Part of a small language model's weights.
Size: 12 layers, width 192, 6 heads of 32, MLP 256 SwiGLU, vocabulary 8192, 6.89M parameters.
Architecture: RMSNorm before each block, no biases in attention or MLP.
MLP neurons of a small language model. Each row is named by its layer, matrix (gate and up: input weights) and neuron, and shows model dimensions 48-143. Each number is 128 + 24 x the weight over its row's rms, rounded and kept within 0 to 255. Numbers have three digits each. A neuron's up and down rows have the sign that makes its largest values positive.
After each neuron's rows, "fires on" lists the tokens most often at its 100 highest values on Wikipedia text that the model never trained on.

L6.gate113:139078104062154108153136125151135165113145105125128110193149121158105100149124107121116171109141161082160137136175138129106115122078119124186122166127108128109134102157138136153126120109152105157146087101072119091084107126094112124101135151107108142148140136081154086109150116179149124095
L6.up113:139124082096160109153133156096131207072150132118103119176151133122107113126152131161114124165109115136138109140107135190118144113148156121087129107063123125142138111117133162138089157121168114098099112163149109117114158139124125133116079149153125130113125141126118142098096103096138094118
fires on: "."

L8.gate191:141102155139140137122126151136101075115134154132117105100120139128104127133118178133127139110108110164135149094153108117097113133131074096175148140104148129129124087114164145108087149136113086112117142123126113139140142133140136139136149127103126123154110144167100131153165130131178154130
L8.up191:119138127146099145123124152153095153126125161103096119106138102145181089136127088121108145138117117109115116138060126134132127097133134152133090161138127135142144176155155136122143087116104141098091107176147099084091111150109130086083164175092141121138134143137112147117136114143189116131
fires on: ",", " 1", " 12"

L9.gate148:141137125149115107103113146114133128145136100109088133147123154095115107132128160173125127109117136162065121092124136105144110160123155141121140176120141101130116123178175100129095116079157113142121103146168101137124128133179113131103149146098141104131137115120129136096142137134135140148
L9.up148:183161118126138109142091132146111166130141137096162140122138155111130100107104124095200144140139115140141128085114114148091116137122116165124136123101107088131133136093133162147177127156120183140113141117112133128099132171127104135094115130122186090114165110137087117107177083078172085137
fires on: ",", " was"

L6.gate142:109153144137135145134129139109099142100108171112129092134127080133094103122158119129133133151132141136078120097103091113140119148146167122169076134123142119110120092147154095104131138147167111077100124085108148122095148145138108115146153112111129145106066176110154144103153163092168107100
L6.up142:133114130130134126091110108114143105149113140104090112117171118128201131127147132126128132186110140170140120117109124089138158148159112144118110107146157131080136118146131076078132110159066134101132134126149115110137113083133123107147144113186098163113126108140141159091116133108139128135
fires on: ",", " and", " there"

L8.gate210:117167133157106120131163119105135170149115137156079089121173136134143106158120130121120155173154156097086152133118165119126130158160141144134096158136136119162120142154119162137137068124156158177108100089124142115114092112132133172109163104100171115189080129079155138138118159126126101100
L8.up210:115150148162139166127133135098146123134083131094093093124172127134099100120107109166114094138167104122129111139118108136107100077135133168165126168156155131092157087142131122121121164152119160103118115159102099144120161140124087128159127156090078142118124103130087121124145078092126091159
fires on: ",", " and", "em", ";"

L6.gate99:132149130089189105126157094188144132138119113113092132119116090137099113153094108090108121112131119148120169157083149159139111163117092125133172078158133104118131151120147126070114111124182115098159123138128146144141096124114113134170135113149176176110103090150139097150127131143088144121
L6.up99:131126131164098107123137134105106136100105142099110132090186158102083111102126164134144124086109144151101075091096126125151137110174148114144102075109124126101155152161137078107174121099110095124118124178133118127144145103174124127122128151112171104127117105127133068127135117136117109085
fires on: "ing", "ting", "ust"

L6.gate126:115152099153117094129144130133143103136112114122090074057137187097129121100142118138132145139151152152070115131141140149098114074153134119153121130105120154112099135164124116137157127149151144098133167138140117134107129152158115124098182129093088098135155147129156117130139140135153101140
L6.up126:158122157155071146104099115089115111123211134159174139094161125119149126128084095114116129139115130094134148167107091111129111118147160142101113125142087137139105113133138115113135139147150150147159138141131084152128143137137156139098165084033120112113121112113123138128158095149176088099
fires on: ","

L8.gate247:098122148126123107160139138164121116110123127159146145138145132130109165157124143103164143132097145094126134116102140153142144151103099114133070168140120150118106102083165116120145145127112139112158140091118192152190116174120146130082139168131144115123102044141108139147107107125131136133
L8.up247:150143114117108131135124089164144110162120169090131097142129144141125092085134141114117094102135141136129141177141059134115148147165141174133112169092132126151125090128110105141089151147138109113139121124110164097125132094113158133176178132111137134121090122154149150168149149158099115108
fires on: " the", " in", " of", " with", ",", " for"

L6.gate125:118105112191163137120118145103111119127112126121093091113135101095145132108132143140176147163151160153169147122034090128131139165134123138155111118155094105135118096165179131120099104132133096134078126129179124114147138125152153104114092139175122131100131172138129131117104149135142107135
L6.up125:133142093162131114129159143127131118105154137072100072086109152099128123126168159121139144139086091113153142136086120141099156199145129145099149147117093156126104092129166169140111112128133115134113127102151136116079150121143133132115147124166067141131173155154163139153132136125115141165
fires on: " of", " and", ":", "r", "ent"

L8.gate208:167109099135134129105137149123129101110122090098101161100141145096106118102088100133095133106149156161115145134175145118127110126144097141138181056123149136134133102185118093102137156103163088122114097165128108147145148156161117145095123117124116140124119125145113124098101120134102157093
L8.up208:152099097101127123099138122121122096066116121162102134107126092108132087147140127130175105115107126120136173114108142159166165130089125082124134097116128131146101082104123137091158120096124106116186103157154130130143206121119109167108119166114143128124099157129101104127162121098113173082
fires on: "s", "ing", "d"

L8.gate67:116151102153144160096159132084109112111152159139131184104164124146108133137111142084183141146111137134171130110138116161128133168134079088105149105122170164139102100092165123107106097096138108125141163096194115164104153159163111127086128140090106179116138142132128169120138123104091095116
L8.up67:146088071147127100102126128131147135110123091132114060100116171116146153106135126123095144091117138163131139118112114176125108128135129157174129116139135127130111083132120100111119136165103120115142148146164127099093154146116094140132154149151098094123126187103081113135169111131121108112
fires on: ":", " announced", ")", " for", " Awards", " of"

L4.gate181:155122127117150104113152144124107167126141133115127107139182172152171144108128093114124127139150141130117145119138122165104127127102103113120092140090103109123127163136119116109136138178172065131173123116109082100143158089134137122107138099103145150111119127106132135177141153143156090123
L4.up181:149123097129154114131124127146168207079112180128140152141147144162143125131119129116099152130099109147140098135150096175090140183137112156120107104120150119181149099130116176116102161145207116110117136154173149109105135079134120127098088148135149104122140141134149109107136115127155113128
fires on: "."